python train.py --hidden_size=256 --positions="learned" --qk_norm=false --init="normal" --init_std_qkv=0.0221 --learning_rate=0.0111 --max_grad_norm=0.5 --decay_shape="linear"
MLP neurons of a small language model. Each row is named by its layer, matrix (gate and up: input weights) and neuron, and shows model dimensions 0-255. Each number is 128 + 32 x the weight over its row's rms, rounded and kept within 0 to 255. Numbers have three digits each. A neuron's up and down rows have the sign that makes its largest values positive.
After each neuron's rows, "fires after" lists the tokens most often just before its 100 highest values on Wikipedia text that the model never trained on.

L9.gate6:148170107115122125076125182169188106100158127103145136176110143080134124172142178164108011084111105154113148057113103118157151158144139120144150140151150178099102161092125137157167080150168109195062073133152133124096109121135131116194106146100156083141136136154110071148107152118121121136083130147192075093145079144185163173122097122127138153133119183187188114092109085126094157151145110175109106141125086200113100160150094153152079080170040144135124118147178129135098082118173113131140089088138110127113166105097114141116118147090134119123166103094139151135130140098109142107121172076049095083137125122082172104116142167150104105127110139108111129175181149158108096165104171119151139189102158096145180141165099123076097075018130159096136103128148121111146116140126146
L9.up6:148154127081112074043126122115113039092131084125097205143130118123136143076169100100113148140188151107151165164103117108138165176066173128071100125121150121110121183167108141166177123123087110161101117181137133097149156087185080167110123156164178080110141160065075159120115071163144157133144096099175161139176118136136125173152161092144091108174173187106064082097158108164147043124056086149155088168115140153105126118136140078129139126141090144101155185129124103152165087153126115090103152132134126127054116127150091199145113112131134127121107111075135148091164174134128125134159144106101103164094053148143170155116156138158135203142109145149147088132195082155169148115113144144166115161116181168108140117077142093103129150102156105087137138110116100165103141121114096
fires after: " T", " B", "T", "t", " c", "|"

L5.gate430:058114136111127127100086224091140165162164118150149127139093115115112148093119095147133106084163143105186106151134106113090134131143160101162146121128100166120141124124179121177156109163072125143138087080084138149094140159151186104089105115081138124123121177115104161129071176107119157102128145091101142191089138138129072126165158116058150131152100178111184117113172087198075112102082140116134124128084128170172140174131120132139119118161049101121125097139144112148132175099084152151146146133179084112123160146113114111144101085127120167090117092082158091135112194149130134102112105170114093186098098117116136147172099142103137163182107157140131134139190102115186127059168144184191123105118054119069100138157118126119165169072129195054152180114106115108124146231134111
L5.up430:094139117140141126087073118148163149134137097149080139141051090140147086083190118193105106198156146112192116129142186140156077160089091150104110132126157136142091057117158099123067137122121120086202129201170114154155151112136130098143121078126131107130103148211102108144072103126151151147159130147147134123113112123120102160051154075121076139154158157114114126130118071149170144147120107164104149105169141135067180073092154113120084074139134125201151096200143119099120138143110144114141140156126122129181111115163144092120043149161178140078143134148139181084180090163081147214189105112133124106179109173160144104129113123152173129129163061161109123112116107117081144189119115150086162126118084140148178111129145121104149127121111171118129155171132144050102121111082108
fires after: "|", "\n", "-", "---|---|---|---|", "|---|---|", "D"

L5.gate592:090148119113193103083131206088184170102191123168125168176053122071145117171091142137149106130178145116171169111167060154170144115075144187131136129108177112094163118038164165118138084143117116112160145133124090157119219093106108142098108070077114107084110092161107110095138072127127128144113176103131153177156129094060110105132169112152143123150150134123126119165136099178114158161073160107125192134118130100133125119157161110192090203063089156120122134139119087134122140153150111155130123170130130114153145159146114088122080152066109178086150094111113131179186173097122149128102111140093124156136069078130181113130150145088090123161131163167160183111162167165142107129114135074097175127128086082097120105116175112114111135148117128064176116101122138079106118119099137
L5.up592:144120126117109135146140162094141181160161123084099155145114130119125136121119126107115110102105130055144144110188052121139107150124148158163103093131126091115144179054153111122087125127139107131168147121200096102102155083080131115191090119144105128156107110181152074117132098110129194150136169105126109128147119130057090137199172127122165116146148163091135153160123149196094152130156119169153120131103175149112110188104168166151131183125128128114080175113125131110127120151083123120133064106146119064154130124156154114110131130075100159057089160055161144154179149096129112171112139111116105166131091077140150089122155130130112159165148155126255129104166213132157080160082151168092133181089118085050078106165123085114134127142139148059120085113131130117156118110161119
fires after: " U", " c", "ric", "s"

L11.gate298:155118142135121153124151148159144148104129131117159110076081115140182157143125084105107111109120092120138146091132096156168129144055153139152133200118159100132141159072181136169114068124131107153165124139140134139127093109128087129112095161092112171135104115136134176102143112144150131146127140118163135086118090130099106102155105116113154110104185141151128129164103148188162104115131180107095118217143128112081122111122086076064180151079137156120154128169139174131123174104136040101152235150107104200123141158054128126163095063140136135135122151110150085176099093046057036148112116122096167184197144172137166103180138138085110076120143099118098179075131138168084084109153109093136149146115116120125161193135136112116111080124103163126182128188170170125122068133132133
L11.up298:071140110143151141067126054124136139092079054120105125142121102120165089101130100118049123175083116129116129136138161164095095137129123090153115144095103160182166126132174125119135098146096114164103146073130116130084147170134077124118165152159173068138127125127129104166080106155177176112108100145139148097086176135150152090056139153120152136136128122163074125151092170175171117110149096147118059131127107140167185137162121148095086145085161187121079138116090127113112067156075081160131160182122140186175157075121127169146172086134147165160073096140158146161186078091070147122135094136171163112171115074140092174073113122086135059195090101197173125137095139163154125116091159140107086112133148184118151159144149142125102131128111187098125129173123124099161176142172150
fires after: " w", "ed", " due", " known", " T"

L5.gate581:146121132120134118148158102104116123081144053129159149141116166158120134126080123113134073071131172174130155105162097172166098100119107076080160112107141185145115134136017149156123164144156159136153153068120107171195165153075141090143092150159103110188128067134093121117117105192149205137095125111148126125114189132125092112199082099119098120144117126097173157108172138137098094091149123116139127100160142133111188062107158137121112126148190088092103101139186163110168165105113118159111101161148135144121152155142125142145162082174126087145132165072066145135126112108149093133145093177049101187048114114083162092145194162127090088090111123130096174136126145176111081098102076127159105112083163092136138149120107120165168105141137120190102096135161122140107098172159183
L5.up581:129054167134145126173082130172144098130120179063123089130098069110165067181157152162143161137133106119105087061179159130113136106139111159109111099120129156121158127147164144124084106155105155197174100128148134170126123116171124135127138114129136126165107109125107132155065199127161115134070116170177064073131153075125178164142136098125115162110179077114123058162175142174187141144134131098072147104115126170156103132104116125131110179115108158135154107076128233112192134062146062147165104091101159106159154142113126100102143113142113165124138119072072149156119128167103096152105116110133097134105071131170183129082097168125128140132085082171181152144106101112160136155062131118122079203088150102141146103148159121174088109116144096079157150107147108143128163059108099
fires after: " ", "e", "s", " so"

L7.gate671:129142132120169094178153094151099200117143121153118148111074150178130100126059112120098142210199127119168184111159109157164069117098138124114109162089155116152147126070141121140136072197129174145055105126157083141101103144094123123136137120102140115121110092105143109128063149109099132157076114155120145131184145184171093169150171154094149148131107163096099111123143109113060117116071133141113163128130090154156132148145082162107133152095094078117151126163177145219124152121161108092081105166064152175149102182062120141108054077148092079124155107063119157152125188148190110130147111112130100116124144098054135068093136113166075132098124133110145147190081138145172138116125121126161104155069096175105104131148132130099126181149129151115162156094188152124179171112116128
L7.up671:139108174116138097156121151180207086153134114149110121095151093089087102107164146194117137132158084127123136123118075142156139120118107041124128161129179060093154120118148123141180169136142127098092160147130118182101123103138118144133143112115148145065151123144121146100136122103125153105122119121135180106136090097158091161066115092126111149088145175102114136103075089059112123154129220172177124023128150141113122104143145159158123163162137083148186086119154081182103139161066151187122145144119115150166165185163052132145123149147118111095146101141167121161154155072106129048133118071112124126062138196140138186120163137085212075110131156152133143062138156144116181125131082184112126154108082172141172077128076121113110105125189125111094138106133113130140099138147139
fires after: " ", "-", " with", "s", " ("

L5.gate244:082166098127058073163108156090162112215110084145175131117105139183139089066110093161120142098090146153112148124162119167167114139137134145185122110142096137158132132089117200155172135098071138068122124150090157113163119179108096152121078108149108138115139087100135082150112138168101104140092070098058146131089178126119108093127115145196158117166153146131146107161111064185104126170055128183154154085145123134203162081081170188103134136109138123110101131165119094140134188131141112133101086176158110047103196147057174133133049147152126130148115156092176145097111164106107148146151134129099113160146157127104145137105111133107149158051132114104095165125130111145110165154161159090125127082105090194144172132150134143115107107129150127099135149104131118163106212097109086
L5.up244:101076123135103165136189078132182045144102104100113115133105154068147152134068171128121165126151154159177089103111191137148094113165101107133117088161113120097132088125133134134132141164153110172147118089112160113109061167133178148090112129125125141086173112121139117119134158104133157066086077145103109146105153170156144119132181166099140093062126102104179096106060107156114090131156142108158087135093118096140151120131175139117147161149201128128087148106145092147149080103082121057087112155132138117140157090119103131112159184118108141127161104129136122154140115101086113132109163104180146177098121056137108155127089079111196139150117159180083151084097165144110130158174138213192184130096176204049083095140109139157111103116165188098136156123133085111176142148060169
fires after: " p", "p", " re", " w"

L13.gate607:122164180193108097125101115116103125135112189102175134114173127085163104116107154071112105136220163119094149151133133117094158084154137107139132120124093191067083115094107178164137139070176108135175181164130199079127124103101143153184112101108100157106090122115161139073126133142147188096073119112162184195108194123107079114142120104175105069146132208089120165084124099140180161169131131213100117163078124104153125133143151146161112172107094115178137108144119124120180133148065133132138148132126102108116119090103083104073116171104180106081074117161126102101144133141135129100101144075156084120067133092067133146096134168133117177175114166133112150097122152113189116131135086116119181139098132118123106130110132174203069066123097132146141101114144127157127132154117086
L13.up607:138173102068162100140074107095135148089126123093167087139138129142185109046069117135150174172157147141147176172110143152118073150144151183136156113041109117126097104110108150158106131096174181137121116171201104114101162079112173138113091166159099032089119127162102115145121171151112191159124078114113153142150108121092129125137160122149128076173198120116085140172118109150183110147136135092185084102122109167148094164097152148129094079069162183137142170104163108125140108160128146138146128106183202107092136116075130103123144183127130072131194132154090141151164071140127081165106148091144099134041115094161088100127127125134117158121133149144090152105097160078114168138092131136134087139090144148111114130106146126120144128144097084134161108073155116091178158210167154
fires after: "\n", "-", " |", "|"

L9.gate182:137102127093096088135081095144039074127130168117108119144099113124134151055147123102111162116083095097173160165107160086138175093139101160110122142126132143070145092129172098200140133141137083122087116163139186102122113165121128152177127130084151116109157130213159083083103123119117141121115148125134148094107144164133098127199113117110190089156124109146136163089123175166100157152082143134179107135121159151193115092114170138157147162089146069067109150114114182092185113187129111076139130153112102137106109105119152130085120197158151036128140130139188111176129139077141095101142187117173136181140152136171105107145100145126114097138146161122161061148114117138151149095121146108133209109125153194070092127113124124138098125113074130048102123131115164165153174078044104
L9.up182:158136041090075184184136084102114099131118067075147089153083115113134138171176137134138074129157082073094089149119126049108138091141131147117110118151156111121171162114156129110083074121078146132169101111122137121137112190103128123108128116111164082108120125168141164158131114132150116091157163167118144090157087172112101158117167148077147127106167127119158127108127060109138114208131191186155127117185118133158106081059120131137099184142127151163123111157113150096131158156148100126085094083142158158143138126124190187129149113086134133115165140128180181121165140182094112161142155119223143197170064082139138191099121156156135132177105176126110102109118121109134120146165116064132165117108071094072090169158125110123081156097116188119112092138163121133106096107059136
fires after: " Po", "p", " po", " re", "s", "re"

L5.gate562:133123188118140126129103095118089162141105145189119131169112146100119086143124122073094162131165041133157156071102124111200106119128183049115133112125102130114140069149115138137111133204076139147153119132096148107085193102177155109123098127194089144158104164175155113122185147089130150116168137179103156086137155140099110070077135168117148169118095135110103135114137185063119122140139093156114097093139060134154120191113134133073113126154110121158123136158143142179155185115109227162107129122116131109115101099078095080122129139140146174153098124096181131142208142045083059170119157140121135152113114134118089131064118188103097160120107166117090131147078160133134102136086150166172064152127130129115089153102098202128130084137095145166082141141149139120145139155098174
L5.up562:169129102161129207102170149134154133129117140106106076113089130106145080182203132096122151081108074101091149120129136155117124121095162063125159146106139163199150195120068071081109174119144143180140154107142139112142109069132159132158118093085079115119088148165108115124162082052089079164124123183159116152131150089110146171137131171143143147122145176095153146134134077145172096104149145129155059178163100073145102153127141114177156150119182127172095072071073180150134098137099104113137102056142077145156122155087188137133060170110135124081183167166093121106137149105125143089153121150103080102108145068061120145130123102079126132135175120131096200131101132144157162112160150200200117114160121121168130107144140078133118134135124125113120125146083106151117142096095167
fires after: ",", " p", "s", " P", "ack", " was"

L5.gate523:124141138069105129113152139166105119089153165103118190105083089141121127060085119098119079112115165153146151119106160088180149154156120112076116114101105160183153077128114117123191098192172153109114182126078090127132139144143166156127098079141179143139074082114128115185082092128145147092111107182118164123114152133111164131114114139070112131148191127145124136134138168181097167141116128129118200143086095140100136139163113092085139101125181122095093112085187128185152127168116120072092108058168107130122128122107165119126155185137175084186113129099085081142095067100188151138159174114150119125101078128120132120145187142122189135120160112094105167156142094119173122129136111149100103099141150101090132155182117149164087186137139105129053095128099089185081170213075194
L5.up523:119083076122147095074177149120076114210089125087159057168134144175119157119111164118115091166071157128133159129160126120162178100097130158106123115179081156133162136110105165104158155136145109129123082116172112072103106109160153169143109158089078142160135128122158125078160192135130070139104040152112079118124133124122143132149129097116113101130171057104120081116123140145082146134167099129112128164127146087161122102093086106113109130076104205101127130119133111102128119093120092158139113120110191100126140113093154121113144115185120098199136089151136132118077125175195141159120208109170107127090099087146152158094183151116114096170176105094115174098103112171228208120132142182090100177103103117224134105137142150109088122137154138116172164173117137126114121159079141
fires after: " ", "s", " T", " S"

L2.gate507:116080134113146145090075132132134115130090129156139161134154068097145017143109122092127164147080141125123064095121148153152180135092142131096112098153116055135156161155100163130123140113187093111047186155154126086159156058111186135121120163112129098084096137199171165097145129126180125137098125056125198143170113133101109131121161142201150138108114129125126134145151141122158149104131123114091225075182140101080176111121170121126157115096134081092117148100100143156137097117126130173099174137184118151136096138081133136126143151169160132148144157163139127132178143191149117137103125091067048084127146112080146134193132097137095156112116164145106147071146159107134099145114083182204122113153170143100088128100158122120077120163119204141105112111107162133156129189167105
L2.up507:126114131150148146147130134062159101114073117103151099118201233158097083093073148164196144152124120157164196118149102080099082126176154138128162131136134094107141133112116137095139093161207143092132131177166144184166165123161130132136149093165155140116090182138133098172090103109107183121128102094122182095121117144080126102067148103186132139140153071153166131150139203121116095128143120084171164129086052099123108110120129129166104135116101119168085110130143103108116117170123106171166155128150140149159160055141112130192061143167102077124147072174055136104125164121114125131115176119091101038075148168113138103163119107110079132117151151053066114145133097129136143095119149113125096094149121150120062142138176123150143143071147127152111147122175108110172121109105079
fires after: "\n", " ", "|", "•"

L4.gate698:135124137099121133042075133160108111080181101077161122152130147080115104127126122132121150170113103072142203076119176171158147144058121068124118134140120114139137083120086169104140156124113121130074176148109108133104097163147113175074112141162108159108107068169136153121147128083152159160110046109160132148156144169127130100185142131104125113169153185171128153159126189117128107157159093129142141126127097118131158091114094166125093143134159120148084144142034149136135121117122143073136100105134112089102097105120176091136146140153191146066177187131111152147125129063076154176102125083135086103138207114156163049190109064101110167157126142109066135124060123141196193104110145116164144169097162172088122100166123166129148117163175171142108122168097118130135152129119079
L4.up698:122140144088113139084074101109130101115172165086137114161155135093166139177119098148126106137089117144113156165129115135109154159116093162087077138182208118118135092122142159116087089147083187134154123123137100156130116072148150068100142126137104095128068153158106182101153147149193107104156062092052078157112108136208118110137084116145182129106118131146158090127125124163198126103125151098088089171145107145085126105137100131165194095159078205122119147158162167139124148053139122127161082106099178106108130141099128152115153194183069101131109075071103177114103192080146120132088131155167127133102109155099132143182101158152120121125160095124133144159159134138171155183132123178118134087120130208168164092096111103081092069131119170160106119194142138095097138140081086
fires after: " ", ".", " 1", "|", " Year", "s"

L7.gate512:118106117130139160128124129138131152093122118139216160138118156163148146191088117115133127149172171123094146135082121143087099120143111124165152206104099155133090090088103124086206181098105170175083180077163077127131151152146112128141143059090097096112132121129153093192141104089070165104058086088160098091174118184174095118116147125130097105176110051156150107111136115125134088137122123125133132087156206122132124094146112104083130164140092100156178152198099113206134175122155098091113148146198078099192104148159093111161078109113170126134150106142142187124101127098129148181130104127144142092098111136101143111118142129159103113092131202085084126143121114139155094119126130117118118071063162139103130107102152097177096195076137168124086164147142148101051145159154146
L7.up512:171063141104152023134107147075128135082126091148136157148191082151139166105158063117110173126147137144170182070110141145120129131120080184152126177153129198098169178099128172115118147123145177111061082096142126138147098170143242175105151086110089102101105095172143080126146109126183145196151117138140179149131087125143122143088121112113152075140111102208140145128178095153116138145133141136092125044133136159080129099184142077140088086119118181117053130084127118163144128171135092072115112135145096118148088183147104113188156109124152129140133124126186185116073165099108095089110137094136104159104164109131117164106137150144116083125076154170135097177111095121123127129120151164132117108173148171109135156138121122089127135103146151108113078122070150148128094118119172
fires after: " ", " \"", " the", " (", "-", ":"

L4.gate438:108092101117143153092131106107105116097115132120125189102130126143107130114135158107189142125168146166201120083203090155128098126100079122110097155129154146147115120173137132093114153160151121137120118124096086177145126117124113114095140083118125175129110133136134156046119155099103158105063112196171095166128162141116129164092183138133154150108139139138106102187144122148117134079134112119046163111151193111112141090150151102110101194071131145130122167153160178159087143115174090162157122169138109106143134154081109104112135129135104166096077195068145139120124134132137135112098118174114123170116128108151082089105145149079114080096150175187068123148161128141085079126174118055146101113148045124100148202181172132137177077167093113109114197112082176064046080188148142
L4.up438:137082114088140180095157089131082114126159157090113158116142090140077161171148077125172148125145178227145157110186169147122155113179089090137141092105158120107080087168088136145099178122151120149142118128172132165146135179058160129041109142181115115115144101096089134046162126123140128140155108132118079117074127142074135130052141137097107168169148080127180128168120141053101196117135123110130153133125140147118150137132044114126128109084123134159095112183168118155096120133177113095159109153091163135118172124176138106168118169112153127135140129085130166096102159107105122164108088048103111063128073113104149127100139201104175107128134166100105099126135131133108120105112115139082110201105112121113137162173204090155151085133117137084137172112080095116135113163172184
fires after: " ", "chi", "ri", " |", " no"

L9.gate673:199128181081201119116128128076135128136145125112102139111235113170141116191146140111126140090110090130170137127135132174145115129123164096166091127147124139030114152118151152161100132126152205151163071138137073144136148127133137080068121113105081129117122146143075133114168194126186061143160145040092117155138141132115090124145154077091156132120130119116152160158154132082153119180156076096110127178120115099141089063118106128152069102136140164092164110128092104137084146183166138138082121140114140096143059163129117119133102141087150155129143144099102114122112118085118130136132178169081156116088080127095158084141086134098148114137058109168157110152163167128182113130150133160180151104090086108172179074121155161120041118178129132134183145112138120110185138091173077
L9.up673:154159130129122136075163118134076134097104084075084160160143107075136089151162146129114080122117072109112154115129084175113161122184101177103156113136147122117169150144154146193121173098172132114122130121166125190151171131091165172124130110163122170110103186135071136075156151146141107151053104109115163121138115114140150128142107128156153153150155111110127180185144143137110175110139159092107109143142102121190091129093121117098148188142090152120099147141091135074188157157081146155132145174106116115136129126077136101175105097148155062107171154078124126200123066119173069086117104139137144138076113113103131096113186154075078124068177123166112077136154172130146155159092145144108156063059087076072152162104123131108053078227103154145120105105121157098170170131141100
fires after: "s", "x", "ur", " c", "lan", "t"

L7.gate587:115169187099184149034089109153118119163152143110140161155162131126158156109142144171115132158139100130122162147110124132189137152176128132130108187139146177120102146099157139156180120133140160124081166120076131180096095153177125139158110091113090115151142112180128138166088143122123092135146168140090069116133108196161109113109151163125136151157112169127139089137146047129113107117132079133124095192056092114124099155113154155136108149152093122088085112099098119124171126160170142151147071092110094106173096122125133095089154100127122117053078061102125167143093172121117107093144123106101145148126061120098141115099120177194113123104154171066151130143186088038203146171117159166113037144087173093104064095123175133108145126103111194184139085108164156147125100131099114
L7.up587:145145121124186155119108120138112109152153117102124109096094124153116192143135150089111106145140109072109141187208096135143143163099126084163087095118100112143098155128080141121157106133124144187118057103158118066071183184161115156202091098121080174158091123198106101124119156107162110143117143162107099205117130111119137114162113138136111160122101161161088106142112141142186097067067173141118119130145168093179102113161170133192183140138118134127105149127132113110105104098111144167120129083114108178127100082119092133101113114111130146118119177087065174126104204148154089101095102080077050164105059169152111121123119122176123136172145170073081129142119092100136169153125160087143071107137151050084111119187167105182117092135163175204127122122130140157162102135118166
fires after: " B", " U", " T", "T", "y", "B"

L5.gate370:131160138109155089137079121115140084181130165127159140070160126145125112120111150102058138085120171129112129144147141126149138136144142144114124128127133148132119117149103138153128156118114117187140097106082103112096159148144130199134140128097185071087070106102044115077145168066080123108155106095154188180158105159098079096113127091134075214140191115155166155121057108148115138131176143138111133100118073153182130129150163115127131133080105119131142142176149139152132152168132127140122101090104164118113101094124121157100127097116130145135121127091080130127148139172114085136112154133176088144050126129116143126178148055101136112118131188183057143086170127098090096087093080172206111184070155075135173127100186149125123092212112147192174105160079102162152157163101194
L5.up370:151151141168124095083106134105025080185148125144162132115148116102107105074125058135183210131087141120118107141091131070100109184111130121147182098114155176145145141106123121121171100144115137187094143181178165133148124108114151057147171110117124088094024137112113159095196136085094162197138091142147149151129140127096152143096142131115119184135170122148174135107137138140116109063122138153127170206154107137219188113100121125151154117122147114165098068139144087120125140131065089137141101103181135117152193148103168167115088108081128126173134139162101108132179168166151161127128177172108077125081163104166126079138174098115085139112105165096140160100086139112116049072163126136139135102101138150093140112121124133070130133103084128113098125099168117144115095149147104
fires after: "\n", ",", " Du", "-", ".", " "

L9.gate380:162118169155100114160125114143180202146123094102087097085158166089111161152143051174100151169172126102122144146128030132154149150117122068114094177071136152174134053091118076188115106089126111142114132121118078122129123135065146110116084151084068168157105138145149104153143143113103155132154112109180183174105145147175163104123142127099118147139142168123124126195171120104068144090091145144094112133094106161086166139120091129117164124144144123134073119092194103139165097141104177113099103092054177188166109139123155141120117153070220181130154132071131142127143174114123155121106115092165109132151156159106109154130108104084109141112102143147065190095152152162135054141178143091147158140150162096130086113163102113115153115134123187107123081120060101151177144123147087
L9.up380:120150115171085119161112093135157128191157084085138112189083152139155125111125123123176127139139124149170145114106082105084105120177162170127101134125105151169140114133135177106149104123145145101136166168127100098112130139092111104063083097141183082168129145106165165175171139085126117141093132135135160127117147118067157123094068118140135100158069118136124069182142100104124109159107184149148162180104116163191098169072094109120111099157142132100198090099126124064088106104078196087195146126109152122101072134107163130188128085080117138171196113149127171099097164185151148134133069168137107137165187078168140088148141094141094127100146172102098087048150165089117096153109161125218148082105080093106156147125161148105101154104122148090108133169138070106140164168124097
fires after: " P", "′", " co", " League", "ce", " E"

L9.gate614:126093178139109125153196135116122194115104156056108146170098176049126129108102177137153111135154141137131100127101144124133096147077097115127092148102128097146115094110128118111132131088091090116127168185134135058160168103136145086169134101041088154143050180117132160146135121138135134171074117137126112225144097123123119115121163093148125170095148174111089103063121142081134167162143093082056122166099136069107160127146069142102108145176111102092147150121123181153162130068148189179169125175139073125111112160141167171178148092103119152155151212101116152110135121137098159174156107113176095130154056094145127099129097202147083128084137143093108142149092108142157149124163130073180113126167141136158074109138131139187138154131114149120118126164090131143161111098186167
L9.up614:130169057134174143155105181159115162100090133116123107158128143137076127131168132141054145077158134062121147156146123125084091165132121089071124147144129160124044096042106133136157130168108113051183148167096160178127195155125203095069169069115161194089106113086099169101176092130148095117149160154095083124099152109119137134172111107119093124111116127129126080078128056123131136134119172159078138132132106096134080073086114153129144122137156134156154101168110106079096149080107112187127147141191182109084150121106103118119117110154169157116198168147133133131201130181150123167074124165172130128096172078154081108127155146135129116164131148084160174148086088127144136128166172110150086135120110088150089161101140171174165077121133114160152092150149138128128136148158097
fires after: "\n", " ", "s"

L5.gate651:126133151102167138118163127133152115090115174142103122129077068201019121085107186106112159118154129173120160148125192089167133085128160140094117125136108134168119105059126105131150146190094126153130110101138138144160125098138118132147107150139119168086084113107094134068152151171192046134103044134019110099150152092130081133126101117170186153126098160181098112151140094091095129106117134137108148134148126121142173133168123166151090150088098184224113225162170124140134135118128135162153095132135102169165165169068137096114154146129089128174193133038127154117108192168176130104125138129124116137114123064123162074079126144142077131111128142126075156117106075122153071125110117105138135137111125158127131141069135111156136121115152113134131160177162133135135086143118141
L5.up651:065162130118147086146117136157035117118146165097108126143097114167053119137094163125089133163099127129112110155137170100127138112127161102164096113165107161151116165129134098108169114144082157119152125197146136079086115075166142111147103110125128153149114100131117144145156110093204100150134087186100114104103193105179106176121118131132208143099121140098128134134125112141158149138137166157146118077072113156052108159119162063140079144108175137127094086186145182169128169147096106133116131094148087118106134090098095122155150125183118113146099129080085109160107136136154196067102139116117127141206151143156077109157074159189133114157201104119165188146097104099147178131196078086087152068100125166126045117092117147121108151095157120156153131088125114095146080197159153
fires after: " ", "com", "s", "age", "le", "ent"

L4.gate318:159138155132102065120164217091091120120132106180142111110085161084074121148106129154160172143131109106138160127032072119112155142128132125090124178113135134191143109099118186111181119137153090059140150166127113114121110102198180134191143090109125123087098157122061120091107120161162154138104103127113147150084074107144087163136119112104163151136145169170172087194164123156121158104096121141126131155168170136153134167152103148167055131071192107178107113174106106117168084108110159162138144066163114111136143124123121155152137076101145136160172126105180109176113211124107144188126109128075159189165163138100097102093117125137089144150105129072097110098128153095140078063135136147180167103158147115143086110129095093175130084120137108085090102103080117126154165191101130
L4.up318:092088183148146119180135136083146148126100157081125114135108178062087092114128063129146165133205170083188156118144124090190118091084111141116110123118157117155140093076091129139143129054091161075140155191137115101098132110163115094175121184085100156138098151131104153112177171161180145144079079163101131127108125144129097168132114106178119161111132122165168168190136073171140098127172090149140129106138127140174147068125129152111108127103182164118133164078090125093123192146052115180203106150101143069108123152097082110151109084100136138160191119126093104094097092115151167116110123178111099104130123095145127118148131143126067166188120081153091153110156161139155138058129079092135114144151136144129051100189162150120131109124148153136121114149166169129102145168123051
fires after: "\n", "|", "---|---|---|---|", "|---|---|", " "

L13.gate450:118165107157120111164157117131129166063157109096143132147151199078129131165075167139105136120189132133162159112106129079134109200089103120073174124183133123170126165117094111128143127074119138155130111152153142122110142080114110109185146129097163099062177172128128106050099111159120160128050120166121152179085094113110102114147191161187109197148058140110094049134118089075131127112202120146121145129139080176187110105130161121195143110137205108170119134075094132104139140149050175130149174098086137151150109072118112067123100114128148150136114167133096125084194156079131095106108159121125131117148136129170114167190109140125149155159129126122134125090136115099127110107071117129144103107096172087135081160043137093138120123140152111160074134144142125128180163175089143
L13.up450:207162154057114097155151155130158103111110153075067125187096137141101145171147154102154109173117145117214121122138124099083156095118135143193093164159159162178178129119134123141107160087121154106135140138144155116137104159166129136147117105058120123172147089147172109087166120176144087154094120137099137087122102145090149166091144136156171092142148140126156105082125087097141102099113147124127169130101098085127091113100164143129130081135135137165111174112123147080108177163132178064142116125143147071075180101101198185117118087132136101155161109117112069075109111163201203158147136109126088137137101152175137100170113078143129161121132146104094156089101154081152159065095131158147144117119157065138111171056141143168062113131156100066055127083167176065161120124143114
fires after: "\n", "-", " |", " and", ";"

L7.gate318:125160159090156117115117155149153133132141073143069124158121140156138101137136099142109119124117093164108158131108150134191092154122087118164097087151081124087121143115141142059125135097109156165183108161127162175104138157160136137141146121062083173115155079128135138080122105099098118152143080166126128070144099145090167132089170057074135142092050167139171121151087113145183179084096104106108144025142161091139105123104064120108148159169108114153157098173172098135094130162167130116109111112123111152148186151081124125160125159166071172169121145078105171128087144131164172070194151116094151148202137143088124125166142053106173152076057167166120138143128102098086079166136099109098127144160138164110123111140137065167082149199120158100141191126105168132152160152115112
L7.up318:152117139101170095155072161102140110145144121129098154151129121165129052192159082156114114130097145158103136094176115120170155155107145106132133171153102092081138165180119164116121176147070141124124202156160149090107094187150131128090112169086076179114152092098109167149122119092121105224069090144131173090103127130118088048129141129130108146080136132176179141162172093140089151104129151147123149154178167097154153114096132164089160164058062108154074163099145063109081126107152097123147089131153099107106141193128152083126112160134131101094163164129161137094102132168123130136118078121175171107112042141085186145114139131105157149127128097127102123142111114084124158079152091095152135130103136167107149078143161137159122106163098154110130156105075144144114202025151164
fires after: " ", "s", "in", "ri", "min"

L9.gate109:100161149102078168161130107135111152165135188117116127123122093175145119168148073089132160181099096121189159133119091113156121160097158101135142173197139160154113054145105136151132208123135119160151115112097147147115137137178125208125101116116115173071122154150070114152166098103150096126123112130153098137093094108199106151099141121124108133144160079149131178147140104098145122161165151111132126126085141144149096095093200182093100124110147114141169153139072131157103163121090103107074134132178149090127122098161111132068086127126118127113179141173168137098145201137113120124076153113060154157093091137095162136132113167146111103190134140120096105166085127119131066141160129067209130078126081091101117163146075178083127125096061086099090125137120164214101179052144083
L9.up109:135167137141130077095142162133183089148124058156182163140092049070061072114183075124130131045121137161181120201182096129134126149117168125159149108108150091127140127136141107104123163144160054138133125065148106114140113164113148112145165139118112117112146147163174116110187137146108118167075092080175158114116125127099115124107184205151107128076064177135134104161113112130179215069153099139163104139092140119156081126105193139110115152132112112085108161058132139136091192094177127089180110143142134151074151148157144158083079153094167114146164117105087109084133108110121120149073189138082102120129170141108150184111111157105157132097106153117154145105094127138162129085121174183116111109141188189140120108124114120120174148107133054122117106149155100154119113157117136
fires after: " re", " dis", " p", " mo", " Mo", "s"